Weights of a small GPT-style language model, trained from scratch on English Wikipedia.
Size: 10 layers, width 256, 2 heads of 128.
MLP neurons of a small language model. Each row is named by its layer, matrix (down: output weights) and neuron, and shows model dimensions 128-255. Each number is 50 + 15 x the weight over its row's rms, rounded and kept within 0 to 99.
A block is one neuron, or neurons of one layer that tend to fire together. After each block is what it responds to, as a language model described it from the Wikipedia text at the highest values.

L3.down296:69 45 79 54 54 72 99 65 52 30 59 30 57 59 37 61 31 36 64 43 51 53 32 29 59 46 36 48 42 77 65 46 76 11 96 28 13 50 71 49 51 56 23 47 42 58 48 63 32 39 66 62 47 55 50 79 76 45 52 39 61 37 40 60 40 46 62 58 36 47 43 50 36 46 43 80 38 40 75 43 60 46 62 35 27 43 48 41 49 62 49 61 60 41 58 49 60 46 39 46 62 47 51 81 60 37 31 17 37 27 41 43 62 69 48 52 58 64 60 59 62 67 29 59 60 35 50 61
Description: Hyphens and en dashes joining ranges or compounds (1918–1920, Chicago–Seattle, mid-June, large-scale), plus line breaks right after == section headings ==.

L4.down396:30 47 56 35 63 81 37 57 28 57 44 74 83 72 65 65 56 37 27 48 43 41 46 61 17 61 63 57 60 29 64 53 40 39 44 44 52 41 54 70 79 50 47 63 61 41 40 25 28 47 49 60 45 31 21 35 68 45 48 37 54 47 57 49 74 60 49 43 42 64 69 46 34 58 72 74 57 33 63 74 32 28 52 61 32 62 39 42 42 68 50 82 46 62 40 45 61 76 55 56 63 65 56 20 33 68 45 55 46 87 64 73 71 20 46 49 62 38 37 52 25 51 33 38 20 22 57 46
L4.down429:53 69 49 30 50 40 73 42 62 38 72 48 53 45 53 52 61 50 69 52 35 53 53 49 36 50 41 44 48 48 66 41 20 83 36 45 26 58 39 51 58 57 12 44 34 35 30 39 25 78 62 47 45 70 45 27 55 65 76 45 32 48 38 08 57 50 66 16 47 32 55 32 38 51 61 43 66 47 58 58 70 55 57 73 30 35 58 34 31 53 63 71 47 64 51 37 49 56 27 47 25 43 51 44 63 51 49 55 46 58 45 31 44 76 42 75 33 27 55 55 38 61 67 55 39 50 38 56
L4.down581:48 37 23 58 67 63 50 46 86 61 85 43 40 66 61 33 50 63 60 68 52 58 18 33 44 79 54 57 76 31 41 52 36 80 55 64 36 70 29 30 70 15 66 66 64 43 36 48 54 46 44 28 31 66 41 30 52 78 38 47 47 54 81 75 50 44 60 49 31 35 66 40 26 46 58 60 53 46 23 42 61 15 48 56 30 33 54 47 57 50 38 59 16 61 68 31 57 74 45 68 56 47 46 12 59 44 44 61 44 35 25 67 53 53 41 67 75 47 52 69 37 36 27 47 50 50 56 67
L4.down640:47 57 43 40 42 07 81 69 82 35 28 43 27 60 34 42 83 39 62 60 54 41 34 56 67 49 46 56 89 69 29 39 60 42 49 65 55 49 70 59 42 52 34 35 63 54 62 49 40 46 18 43 67 41 35 51 57 35 63 49 57 55 35 36 67 47 46 31 46 36 74 31 24 54 71 37 43 47 39 72 59 14 47 45 55 40 47 38 39 31 46 56 37 57 56 45 53 64 37 57 41 70 46 47 54 46 16 25 56 49 64 66 58 54 65 63 47 37 22 65 44 41 61 55 42 06 66 55
L4.down709:42 57 30 71 40 45 43 29 64 29 63 70 56 55 71 77 47 32 71 39 46 48 42 28 52 51 33 62 51 48 34 61 64 55 64 62 43 67 43 53 34 29 71 68 58 61 62 30 56 50 47 51 40 54 44 52 41 68 55 33 44 31 44 74 64 44 45 63 58 31 74 30 13 37 44 42 65 46 33 44 49 47 22 58 50 62 51 48 42 74 37 54 36 49 45 30 58 42 45 47 28 68 66 47 53 35 26 09 52 46 30 53 56 39 66 53 72 36 48 40 27 45 57 42 24 26 57 60
L4.down731:45 79 54 48 69 62 20 54 58 33 52 66 63 40 60 10 45 40 74 63 37 80 42 39 32 46 45 72 47 63 25 42 37 54 99 30 36 48 46 52 16 45 50 60 64 59 71 65 56 43 39 79 43 54 63 59 64 60 61 42 43 68 64 54 68 58 41 87 79 38 40 37 54 25 58 48 64 53 70 48 71 36 49 35 48 66 23 62 67 71 53 43 52 54 29 76 40 38 23 28 34 46 50 49 55 65 51 01 53 65 50 53 53 62 46 57 70 68 54 72 36 64 48 51 50 60 34 47
L4.down741:47 58 43 81 61 29 36 43 53 45 51 39 45 54 57 74 66 59 48 80 80 56 48 17 37 42 37 32 50 47 64 42 52 54 60 49 58 75 55 54 44 47 38 50 46 52 68 00 47 39 40 89 58 42 63 39 58 59 45 53 72 43 57 69 50 47 65 23 65 54 64 40 66 42 76 62 51 40 43 45 65 68 00 65 81 80 40 31 42 32 38 68 50 48 25 46 31 45 41 44 29 70 43 52 29 48 52 47 55 25 31 48 60 45 64 56 73 32 54 93 39 73 66 36 31 63 67 63
L4.down1014:49 78 55 58 51 48 56 69 68 54 57 59 58 24 64 58 06 56 60 22 25 34 44 64 68 50 42 62 49 45 49 33 55 30 40 49 46 49 49 20 32 71 75 67 41 55 45 71 53 52 50 52 31 43 41 59 55 58 55 38 97 44 24 56 38 38 40 60 36 39 34 26 36 52 70 61 33 52 32 37 56 37 73 38 67 69 60 48 22 49 89 30 34 79 51 71 44 60 39 59 66 67 81 67 41 40 51 74 19 46 37 50 77 41 40 49 53 37 47 56 20 56 55 45 21 81 46 29
Description: Opening tokens of dates and new sections in biographical text, such as century digits in (1944–, month names, and paragraph-initial On/From.

L3.down839:72 29 60 48 71 40 74 49 23 30 50 47 49 51 31 30 38 41 50 38 42 55 63 63 77 37 40 48 51 67 50 38 58 49 53 52 59 59 58 66 39 80 64 37 38 40 24 56 42 38 39 40 30 47 77 47 59 59 42 76 55 51 61 77 57 18 58 51 33 57 57 40 57 42 62 31 63 83 59 37 70 49 64 42 65 36 41 74 36 63 34 19 47 41 74 42 30 31 73 42 25 51 55 59 18 56 71 00 46 41 56 56 48 20 44 51 36 46 29 54 55 44 65 39 66 68 42 76
Description: Mid-word fragments inside split words, such as f in "unfinished", "golf" or "rectified", ly in "legally", pre in "interpretation", and auxiliaries have, be or been after modals or subjects.

L7.down82:66 52 38 27 81 66 60 65 54 38 33 19 42 21 30 49 62 64 46 34 31 51 75 43 22 60 46 63 56 50 64 50 43 63 47 81 35 59 58 93 51 30 59 34 59 62 52 38 65 11 68 56 54 30 58 36 59 13 61 61 75 59 29 40 52 24 54 53 55 59 58 54 56 44 32 66 56 54 54 46 37 45 39 50 63 64 60 66 50 52 60 36 67 72 30 86 61 56 30 45 65 66 55 49 56 79 56 24 42 34 55 34 71 28 50 58 46 27 71 42 48 57 53 37 58 64 66 66
L7.down234:54 53 51 64 55 58 58 44 62 39 49 57 29 39 45 70 66 43 42 46 54 34 65 33 66 82 37 67 54 50 56 32 21 57 59 42 58 56 55 66 60 66 64 58 57 61 53 46 61 47 49 37 52 39 43 62 43 36 45 45 52 84 39 54 69 37 28 42 51 72 50 58 54 56 45 52 67 61 45 55 52 51 58 23 56 49 41 47 52 52 28 37 63 54 53 54 66 37 39 46 45 55 38 56 41 34 51 44 32 63 56 50 51 38 52 71 78 42 44 40 52 52 49 45 51 48 44 99
L7.down377:60 49 52 56 44 41 57 74 36 54 76 42 46 59 46 64 56 62 31 41 36 45 41 44 55 68 45 51 48 27 41 40 33 46 47 33 57 59 47 51 35 68 75 53 59 38 40 24 33 34 40 56 35 40 58 32 39 60 57 17 64 58 67 58 53 39 37 33 54 42 53 59 51 68 45 30 53 45 54 28 44 33 50 54 53 37 37 47 73 20 75 57 73 56 57 29 69 56 32 81 67 57 33 48 63 67 64 66 44 31 37 46 57 46 48 63 67 46 50 73 31 26 44 62 60 48 31 99
L7.down449:26 52 19 64 47 78 68 36 27 38 49 72 37 64 44 35 56 43 58 69 16 35 62 38 26 32 56 64 49 11 80 28 67 53 59 33 40 68 66 43 57 67 45 59 69 18 20 30 74 30 63 83 57 46 47 47 36 63 60 61 59 49 52 71 50 54 28 45 47 63 66 59 82 59 62 65 55 51 67 28 45 54 45 48 55 81 41 72 61 43 53 61 36 58 26 45 44 47 45 42 49 41 34 62 50 54 42 55 40 67 35 25 36 45 60 57 74 19 46 63 26 40 76 58 54 37 69 42
L7.down692:67 54 52 52 66 50 34 62 39 51 74 51 46 36 39 56 41 27 64 40 55 15 37 58 43 52 45 23 57 81 50 62 29 67 74 60 50 53 53 33 75 70 60 27 75 68 58 45 35 41 51 66 64 21 74 15 52 27 46 42 43 61 75 38 57 42 65 32 67 22 43 44 56 42 49 19 43 33 61 55 67 37 50 28 82 34 29 61 67 55 49 49 47 51 38 42 49 69 35 47 40 25 54 34 53 38 16 22 30 32 54 33 25 75 32 53 56 42 58 48 46 69 43 61 50 54 72 24
L7.down789:44 64 40 59 79 41 53 55 40 51 78 16 59 63 39 65 72 49 33 42 50 48 50 24 37 35 33 29 50 16 57 45 64 78 27 59 53 72 62 67 40 78 54 57 57 25 64 13 40 29 65 63 80 27 40 05 66 46 49 38 64 59 40 51 52 44 51 44 78 50 62 57 44 56 31 34 43 38 37 49 61 29 48 30 80 48 35 41 80 63 55 48 68 31 29 49 37 52 55 56 68 50 53 52 55 34 53 30 24 34 29 39 54 62 84 68 62 24 66 70 53 35 60 48 33 28 72 56
L7.down832:45 47 45 26 54 60 78 66 52 46 77 53 73 39 58 63 44 52 41 47 28 56 55 34 43 71 62 34 45 41 46 51 50 68 24 53 25 94 70 44 46 43 64 42 44 42 45 16 71 44 55 43 50 40 59 21 59 49 38 21 47 56 57 81 61 43 48 38 73 59 81 44 41 64 44 29 30 52 33 74 69 41 56 30 56 54 40 47 54 41 41 80 44 71 36 27 54 55 27 45 60 38 63 47 64 47 39 49 29 20 52 55 51 80 67 52 92 51 40 58 50 30 52 31 55 58 82 67
L7.down996:45 28 82 65 50 37 46 28 32 46 61 40 52 58 35 61 53 51 34 60 62 35 51 66 59 60 51 59 45 71 86 54 48 66 28 55 62 59 71 47 13 37 54 45 47 58 67 51 50 25 59 24 54 50 58 49 72 43 53 54 25 42 68 56 68 41 57 36 43 41 57 83 36 58 32 77 37 29 56 69 37 33 60 49 68 37 56 50 72 41 33 37 68 46 37 55 85 50 66 66 48 38 56 53 37 48 58 66 37 42 39 52 51 52 59 64 36 42 54 26 41 38 40 89 53 49 39 98
Description: En dashes and hyphens joining two parts, mostly year or date ranges (1972–2008, July–August), plus "to" after verbs and "of" after University.

L4.down33:62 39 56 34 54 49 66 63 27 51 43 39 67 33 51 37 18 62 28 62 51 62 60 68 41 58 35 26 20 56 42 61 74 48 53 57 37 77 68 73 41 54 71 31 49 41 40 40 53 41 58 69 51 44 56 80 72 54 54 65 41 61 63 40 80 34 37 45 75 24 41 40 30 36 41 50 70 51 31 18 75 48 32 65 46 55 32 50 63 76 69 60 41 52 17 49 72 46 68 52 44 44 21 57 54 40 41 52 59 53 50 49 43 31 61 52 44 36 58 41 26 64 46 79 51 62 77 64
L4.down424:51 36 67 44 43 49 59 46 46 58 59 40 78 32 12 68 52 68 60 39 75 32 43 52 61 22 58 27 59 33 54 43 15 56 49 66 56 49 58 45 75 61 58 46 37 40 86 46 65 63 42 69 73 38 53 53 90 34 56 36 55 65 91 51 57 27 60 47 49 58 55 52 82 55 59 27 35 56 38 42 42 59 56 68 45 29 40 44 72 47 53 70 38 54 36 44 54 48 50 58 33 57 34 42 43 61 44 21 40 58 59 62 56 36 47 34 63 57 64 58 52 43 32 63 53 42 43 47
L4.down519:47 38 31 39 67 21 39 72 41 58 20 59 69 38 52 05 38 39 49 67 50 64 66 66 51 51 67 39 48 49 74 44 47 65 36 55 42 39 56 63 30 74 51 68 37 68 60 72 17 43 40 48 27 36 39 41 25 37 66 52 63 66 56 60 58 58 68 41 46 36 41 44 33 42 44 53 45 66 49 44 65 47 91 54 69 64 38 69 31 54 33 57 32 45 88 74 47 47 53 45 60 41 51 75 35 29 51 34 62 30 53 42 40 38 22 53 57 31 64 33 33 54 79 60 34 47 51 45
L4.down565:62 29 54 58 64 60 50 58 47 58 77 30 45 29 68 61 46 49 71 30 55 41 56 59 45 33 62 55 36 43 36 53 34 62 29 45 27 75 62 61 53 35 27 27 55 26 54 66 56 43 27 77 80 60 36 06 78 20 43 44 43 61 62 53 51 27 33 77 51 41 46 28 79 56 46 56 74 53 61 51 43 62 21 79 51 59 41 38 52 50 45 44 64 52 21 51 63 48 78 53 77 45 40 40 32 59 64 37 27 65 57 45 60 53 54 57 31 70 36 36 85 34 54 34 32 64 32 59
L4.down659:57 33 35 32 62 53 64 36 27 50 47 36 49 49 58 53 35 52 33 44 60 24 70 49 76 50 45 63 26 42 49 55 39 46 56 58 61 50 38 45 42 85 55 42 33 34 56 51 36 44 39 70 45 61 38 29 83 68 42 45 48 68 36 50 52 28 61 89 42 23 29 63 41 50 54 33 74 69 62 36 34 73 39 87 51 36 38 60 85 59 44 59 61 43 34 74 47 43 69 62 57 45 54 44 39 42 28 22 45 55 78 88 43 32 46 49 29 68 39 71 83 42 76 48 53 48 59 70
L4.down790:56 47 67 13 34 51 75 58 30 67 46 28 39 50 40 63 51 45 66 33 39 70 52 62 24 43 59 41 17 54 38 19 45 50 53 57 42 54 59 61 36 74 65 36 45 25 54 59 52 44 53 62 59 75 48 66 60 31 43 74 46 79 31 42 27 35 24 49 26 45 53 83 91 49 50 57 59 69 50 52 36 65 40 68 63 62 16 54 44 27 66 55 68 40 46 54 34 62 62 49 59 44 68 67 56 50 28 25 56 71 61 70 49 41 31 38 45 68 63 63 72 58 16 51 38 60 31 54
L4.down914:29 47 61 51 44 29 44 68 68 77 56 78 22 57 99 53 44 34 60 26 52 65 57 24 84 67 21 57 08 36 47 30 43 47 58 42 36 62 39 49 27 47 50 53 61 52 53 67 49 43 64 48 63 69 31 52 43 71 60 57 29 65 71 61 32 57 54 40 24 56 55 44 42 58 31 61 72 42 73 41 39 65 24 73 49 45 47 37 49 51 69 30 55 63 18 48 25 48 41 50 35 32 49 53 36 81 18 30 41 35 73 46 40 44 53 54 04 43 11 43 60 55 49 51 42 67 46 58
L4.down971:59 66 54 36 51 40 40 61 45 51 56 49 58 53 52 73 54 49 61 45 25 55 59 52 47 70 32 48 23 60 73 62 45 42 53 28 74 47 36 65 38 59 79 28 61 38 37 48 60 30 49 27 26 65 50 40 67 72 99 24 59 84 50 20 67 48 39 58 57 55 37 42 65 49 72 60 43 59 62 46 49 74 44 31 59 37 46 59 44 32 27 72 43 28 58 59 38 54 50 22 53 49 68 87 15 57 62 38 49 73 70 59 39 40 51 66 49 28 55 47 38 30 55 32 28 47 43 78
Description: Short word-internal fragments ending in a vowel (often -i) that sit mid-word and need a suffix, as in int-enti-onally, susp-ici-on, pos-si-bility.

L7.down116:45 26 51 70 19 63 67 50 49 62 45 43 32 26 70 63 59 62 50 70 49 64 46 54 52 49 23 54 53 26 21 36 55 77 57 23 61 64 68 62 63 41 51 37 67 40 61 27 53 59 39 32 52 47 25 50 59 37 61 74 25 49 56 67 40 41 17 75 64 46 45 54 64 73 61 64 51 69 51 19 71 48 22 42 36 29 61 40 53 51 40 66 51 52 61 55 52 59 74 39 58 59 42 21 78 64 37 66 77 48 48 47 31 57 36 48 79 53 14 56 42 39 32 36 56 69 58 95
L7.down243:48 47 45 61 46 41 51 51 83 25 45 40 67 69 60 59 72 72 44 52 35 63 73 46 30 28 24 45 27 62 71 39 37 54 27 25 34 27 52 45 17 29 43 58 33 36 53 38 26 40 43 69 44 56 53 60 45 59 53 45 25 49 60 78 24 46 52 65 70 39 34 58 44 67 61 51 43 40 49 38 44 47 39 52 57 41 56 48 63 59 81 53 40 56 33 57 60 56 62 57 26 30 76 66 51 73 53 43 82 33 64 72 31 66 40 65 52 72 40 50 83 47 22 49 48 34 43 79
L7.down311:52 31 59 68 30 56 41 59 58 52 43 52 43 46 44 63 78 75 46 41 49 51 46 50 34 46 39 40 58 43 38 51 30 51 34 21 43 51 67 61 36 36 50 52 68 48 41 34 62 54 14 20 67 34 30 63 64 30 55 35 34 59 57 50 30 64 35 73 54 50 46 67 53 66 44 73 46 58 29 34 55 44 19 36 61 12 53 53 74 22 71 65 53 66 37 62 63 57 67 61 44 32 47 31 56 80 63 39 71 58 41 50 39 77 23 70 54 72 33 22 57 46 29 29 57 61 39 99
L7.down352:64 21 50 21 66 42 30 49 32 62 49 55 44 33 16 48 44 39 45 32 41 67 69 58 60 50 45 42 57 63 43 62 42 54 73 68 62 29 38 62 62 63 42 40 37 45 39 42 51 48 45 84 49 66 34 49 31 49 41 51 45 48 76 62 57 32 37 27 27 29 40 70 48 61 30 35 44 68 39 41 38 39 54 37 70 42 42 58 21 51 51 44 47 57 40 62 36 50 75 67 51 48 35 32 43 45 26 78 36 25 62 44 52 51 35 53 55 31 43 30 53 48 44 22 44 50 52 99
L7.down588:41 75 47 79 32 52 73 38 50 43 46 27 37 71 43 58 38 66 48 38 59 51 33 85 40 48 60 56 52 62 40 58 66 29 81 50 46 56 39 34 35 45 43 50 58 43 47 41 40 50 32 26 72 45 38 57 94 44 37 29 54 44 53 51 37 60 43 54 54 36 60 86 28 55 56 69 43 45 50 91 70 48 43 76 61 45 82 59 31 51 73 57 36 47 27 44 46 29 65 72 37 47 38 52 28 33 77 38 61 72 63 37 48 58 38 44 25 52 03 56 62 60 66 41 47 41 49 55
L7.down697:30 85 50 46 53 75 17 55 41 47 57 58 53 51 68 59 44 55 44 47 48 34 42 70 42 51 56 58 52 56 52 63 49 55 69 80 40 64 57 63 26 61 55 49 70 43 38 50 58 43 26 52 69 93 43 30 62 54 20 43 48 15 47 26 56 34 46 45 62 62 34 69 33 55 43 45 43 33 41 51 47 69 70 57 71 55 52 06 31 39 24 73 49 12 66 64 55 40 69 47 53 42 53 72 44 50 76 66 71 58 50 55 31 45 60 55 55 62 61 79 35 57 69 47 22 55 44 81
L7.down769:34 49 46 75 15 34 58 61 64 57 60 66 63 34 46 60 44 34 49 65 49 46 58 32 72 39 47 40 48 14 59 50 27 71 43 88 44 38 49 70 50 58 13 29 58 75 53 57 34 44 33 75 48 43 48 38 66 14 45 54 52 52 47 54 48 53 51 74 68 52 50 51 51 39 53 46 70 52 43 28 65 48 45 67 31 64 50 74 77 25 47 65 65 49 64 64 40 39 38 54 54 20 47 44 39 39 50 54 62 70 47 54 23 38 68 27 52 76 45 61 65 54 32 23 48 45 58 78
L7.down936:49 20 45 49 43 37 53 76 34 70 44 42 79 32 63 63 68 63 15 40 46 50 68 50 72 60 22 65 50 69 49 35 45 61 39 49 54 47 47 61 36 43 71 61 39 33 77 36 54 42 52 34 55 47 66 39 49 60 45 54 54 63 31 45 59 43 48 59 58 29 01 50 54 64 41 62 44 41 80 38 53 38 59 36 62 46 27 50 60 56 68 44 85 43 56 62 48 30 55 61 35 66 56 58 71 60 69 35 73 39 34 66 37 23 46 67 37 34 48 51 36 21 60 50 29 67 52 99
Description: Pipe separators between column names in the header row of wiki tables, e.g. after Chart, Title, Team, Role (rarely semicolons).

L4.down3:54 44 05 44 56 58 62 34 59 38 49 77 34 29 72 54 51 47 28 64 44 67 85 74 38 45 36 63 59 29 61 48 59 67 23 71 47 58 66 33 42 44 50 58 45 37 64 60 60 64 58 44 41 38 33 67 51 58 47 50 44 41 73 52 36 50 27 46 48 46 43 68 77 23 26 57 54 48 53 57 23 60 34 63 47 79 65 64 63 28 60 73 60 43 49 23 38 33 66 56 48 56 46 13 89 63 69 16 39 67 51 25 39 54 62 45 39 49 19 46 67 50 37 29 65 31 48 53
L4.down40:40 29 34 86 45 43 65 32 51 33 63 59 45 53 50 33 36 59 65 33 63 59 67 73 65 54 54 58 61 46 61 70 23 54 76 88 30 56 46 56 46 38 54 55 60 48 45 47 62 54 36 78 25 39 51 39 56 42 22 33 45 52 49 75 48 55 56 46 51 17 37 46 31 61 59 71 48 66 31 81 57 41 79 79 56 47 45 52 59 31 71 29 47 67 44 62 31 28 45 52 50 20 37 46 36 63 29 82 68 59 53 34 45 37 60 33 66 55 40 55 43 36 77 35 64 25 50 61
L4.down130:43 72 53 40 95 73 35 63 50 30 55 40 22 56 44 76 54 76 78 46 56 29 33 20 54 40 39 39 46 54 56 50 54 58 31 40 68 39 51 50 77 65 46 40 37 40 48 27 37 59 58 54 27 41 65 57 23 64 50 48 31 54 36 54 50 53 58 39 31 47 53 39 76 53 45 25 37 39 39 35 78 56 49 41 11 43 37 50 56 69 50 46 66 78 70 08 43 58 55 31 61 72 41 36 41 25 46 28 49 31 52 56 41 44 37 49 32 32 69 57 56 85 59 37 41 50 64 00
L4.down351:58 45 25 34 00 78 55 45 34 42 61 61 40 47 48 55 46 51 30 38 56 57 71 69 53 50 35 61 33 24 50 73 53 68 45 52 54 57 62 59 47 30 36 50 44 33 52 59 59 59 49 33 47 62 59 41 72 37 39 64 41 59 68 49 44 57 34 29 28 57 66 59 47 55 23 43 35 52 55 37 57 82 42 75 37 73 49 33 56 49 53 43 44 33 60 32 49 33 60 29 33 65 36 29 79 61 72 49 54 45 28 29 38 70 85 49 76 23 50 71 49 59 44 71 73 40 30 66
L4.down535:53 47 44 68 41 51 74 46 72 56 57 63 34 44 53 47 42 76 50 34 57 50 55 68 52 62 49 58 53 35 48 82 19 38 76 70 21 77 42 60 30 41 56 50 52 45 48 61 67 60 36 81 33 56 47 51 53 48 32 52 52 59 59 77 53 57 47 44 50 49 46 35 35 54 52 57 54 51 27 78 65 49 69 70 53 38 70 51 53 42 76 37 47 67 54 43 22 33 54 58 34 22 46 44 41 71 55 80 62 54 48 34 61 48 76 39 35 42 32 41 53 35 79 42 54 23 52 31
L4.down752:39 48 39 64 24 46 72 48 64 48 59 76 35 43 36 53 38 54 49 37 72 58 58 54 62 61 50 58 56 37 45 74 28 50 81 83 28 75 35 57 28 37 62 41 54 37 43 53 83 59 40 93 34 47 48 48 57 53 35 42 51 62 59 79 43 67 39 45 43 39 59 45 39 61 38 59 70 60 30 55 66 50 82 68 54 55 55 53 58 26 69 53 46 43 51 46 24 36 66 45 36 36 40 40 57 55 54 62 68 52 68 33 51 55 67 40 29 48 30 42 39 26 83 39 71 24 59 35
L4.down812:42 41 32 59 30 55 69 66 77 50 54 86 43 64 44 38 44 81 23 26 53 55 63 54 40 52 35 68 44 48 62 66 43 49 60 59 36 59 49 81 22 59 60 79 39 37 41 47 67 56 42 81 63 28 41 51 75 39 49 50 28 79 70 55 54 57 46 37 41 37 44 61 48 44 19 57 48 56 57 62 54 59 71 71 55 56 54 51 66 26 49 48 64 46 72 42 59 35 89 72 55 22 51 42 58 72 62 58 53 45 43 47 42 63 53 59 44 61 26 53 32 46 76 46 57 30 71 65
L4.down931:52 44 11 53 31 60 58 68 63 49 48 63 50 82 60 45 54 23 40 51 55 63 52 50 67 35 62 68 51 31 20 53 47 62 40 50 61 48 30 51 44 61 57 47 65 63 50 52 84 60 46 40 72 41 55 42 66 54 48 27 38 62 46 64 63 97 30 62 49 41 42 32 71 54 37 76 53 39 85 34 59 66 72 62 63 80 27 44 57 45 44 74 42 12 59 64 43 61 74 41 57 64 51 53 50 43 48 37 50 40 25 34 40 51 48 55 14 40 51 54 31 38 35 87 61 27 60 21
Description: The closing pipe after the last cell of a markdown table row, especially in header rows and numeric stat rows, e.g. Goals |, Ref |, 2 |.

L7.down57:36 53 77 24 45 57 42 67 69 46 56 54 58 15 65 64 27 53 53 42 77 34 51 41 28 29 59 55 66 34 56 72 57 30 29 60 65 57 42 35 28 42 60 54 36 49 41 46 35 51 42 47 37 33 45 22 32 59 57 22 65 52 32 58 57 72 88 49 44 41 34 50 66 32 54 32 55 48 40 29 38 54 50 67 44 52 58 44 55 53 36 47 64 63 57 74 65 47 57 55 50 76 64 72 34 60 36 33 30 39 39 48 59 25 34 23 25 58 44 63 67 37 45 34 53 92 43 65
L7.down120:40 34 83 59 43 70 78 49 57 24 42 27 46 49 85 39 68 61 49 62 33 25 37 15 48 61 48 28 59 58 31 38 63 52 77 43 47 39 44 63 60 60 65 52 75 60 64 62 65 45 47 51 38 38 74 58 53 50 68 29 53 39 64 39 39 45 19 73 45 47 69 40 29 37 40 30 53 40 29 45 52 42 56 47 61 52 59 50 56 53 43 69 50 79 32 49 35 46 38 17 26 51 74 42 40 58 34 67 50 44 57 56 26 45 59 77 34 31 55 73 52 69 61 37 59 37 52 64
L7.down128:69 41 55 52 74 58 58 23 60 58 46 52 63 40 61 72 49 58 47 46 54 45 65 75 63 37 39 52 56 62 60 39 66 45 18 64 67 67 53 60 57 64 39 59 39 51 40 52 63 79 65 26 57 37 70 13 39 57 40 54 38 50 57 35 71 54 49 44 30 63 50 51 55 68 27 19 51 63 39 72 66 14 54 94 42 52 69 45 22 35 51 50 24 28 53 53 45 48 99 36 33 53 49 45 62 53 61 62 54 49 55 33 56 50 47 45 47 36 72 47 48 33 51 08 42 15 58 94
L7.down236:37 60 42 11 40 55 40 52 31 44 51 26 55 76 59 40 67 78 21 62 64 39 23 70 45 57 50 65 23 48 61 13 76 66 38 48 54 45 51 61 24 28 57 45 31 69 61 28 54 35 54 62 60 45 56 66 57 40 50 89 63 39 43 67 52 48 48 27 47 15 43 56 40 52 60 37 35 33 33 41 47 49 58 29 41 42 71 46 56 54 52 43 40 47 53 49 63 44 70 54 56 40 33 74 57 32 55 54 66 55 74 63 66 62 55 35 39 34 65 47 49 75 50 64 39 62 66 21
L7.down267:37 47 45 61 12 45 72 50 47 57 69 81 46 34 37 48 77 44 53 65 70 56 44 75 70 64 70 36 61 62 50 55 70 70 45 36 33 48 48 56 44 29 44 68 32 32 32 50 79 56 71 54 59 66 52 47 70 51 52 62 42 69 45 74 51 30 53 19 60 60 56 65 40 42 55 54 53 22 59 46 54 30 56 58 26 72 32 51 44 55 20 78 40 23 62 45 57 38 56 42 70 81 71 59 47 54 51 23 36 50 50 51 32 41 43 54 68 59 38 44 51 40 18 74 76 74 61 09
L7.down303:30 33 34 66 24 28 64 61 54 59 43 00 33 53 44 53 47 10 55 27 56 49 39 55 36 46 53 15 46 44 61 60 61 69 36 49 61 41 45 48 33 78 37 27 49 60 64 51 80 36 33 42 45 32 49 65 52 32 65 86 45 58 44 44 71 51 63 44 60 45 53 34 39 51 45 58 55 50 53 60 53 53 46 50 64 49 54 36 27 62 27 34 28 62 55 63 44 51 65 68 23 54 52 59 35 49 61 23 43 60 41 29 41 50 62 46 28 69 45 50 59 74 70 45 61 31 30 30
L7.down408:48 33 45 37 49 37 61 62 34 48 62 58 79 56 58 69 42 36 51 56 57 47 46 29 44 57 57 52 54 73 41 57 29 56 56 82 48 55 60 55 43 36 48 52 65 41 58 41 27 44 25 35 52 40 47 47 51 31 57 56 53 54 28 71 46 21 58 53 28 58 33 47 30 34 51 49 64 26 36 57 26 35 47 42 44 55 37 75 72 36 60 51 10 48 52 74 48 27 35 57 77 35 81 68 44 45 55 43 63 36 38 33 45 53 66 44 35 63 28 80 55 58 51 42 44 52 80 68
L7.down680:39 44 39 69 58 54 40 67 55 83 26 26 60 35 44 53 43 50 46 34 64 57 39 44 64 83 64 47 51 61 69 67 64 30 55 34 50 32 47 42 43 37 70 45 55 25 68 61 26 56 23 60 53 43 49 24 33 58 60 63 70 50 43 72 46 59 74 39 64 10 62 45 53 52 47 17 59 23 61 61 68 39 24 73 57 55 73 54 51 57 33 52 52 63 65 58 55 41 74 30 21 23 51 48 38 17 47 80 60 44 26 57 43 51 71 67 30 39 44 49 67 51 59 62 46 62 66 75
Description: Middle sub-word pieces inside longer words, mostly verbs, after a prefix piece like acc, exc, dec, as in exc-ava-ted, acc-omp-anied, dec-omm-issioned.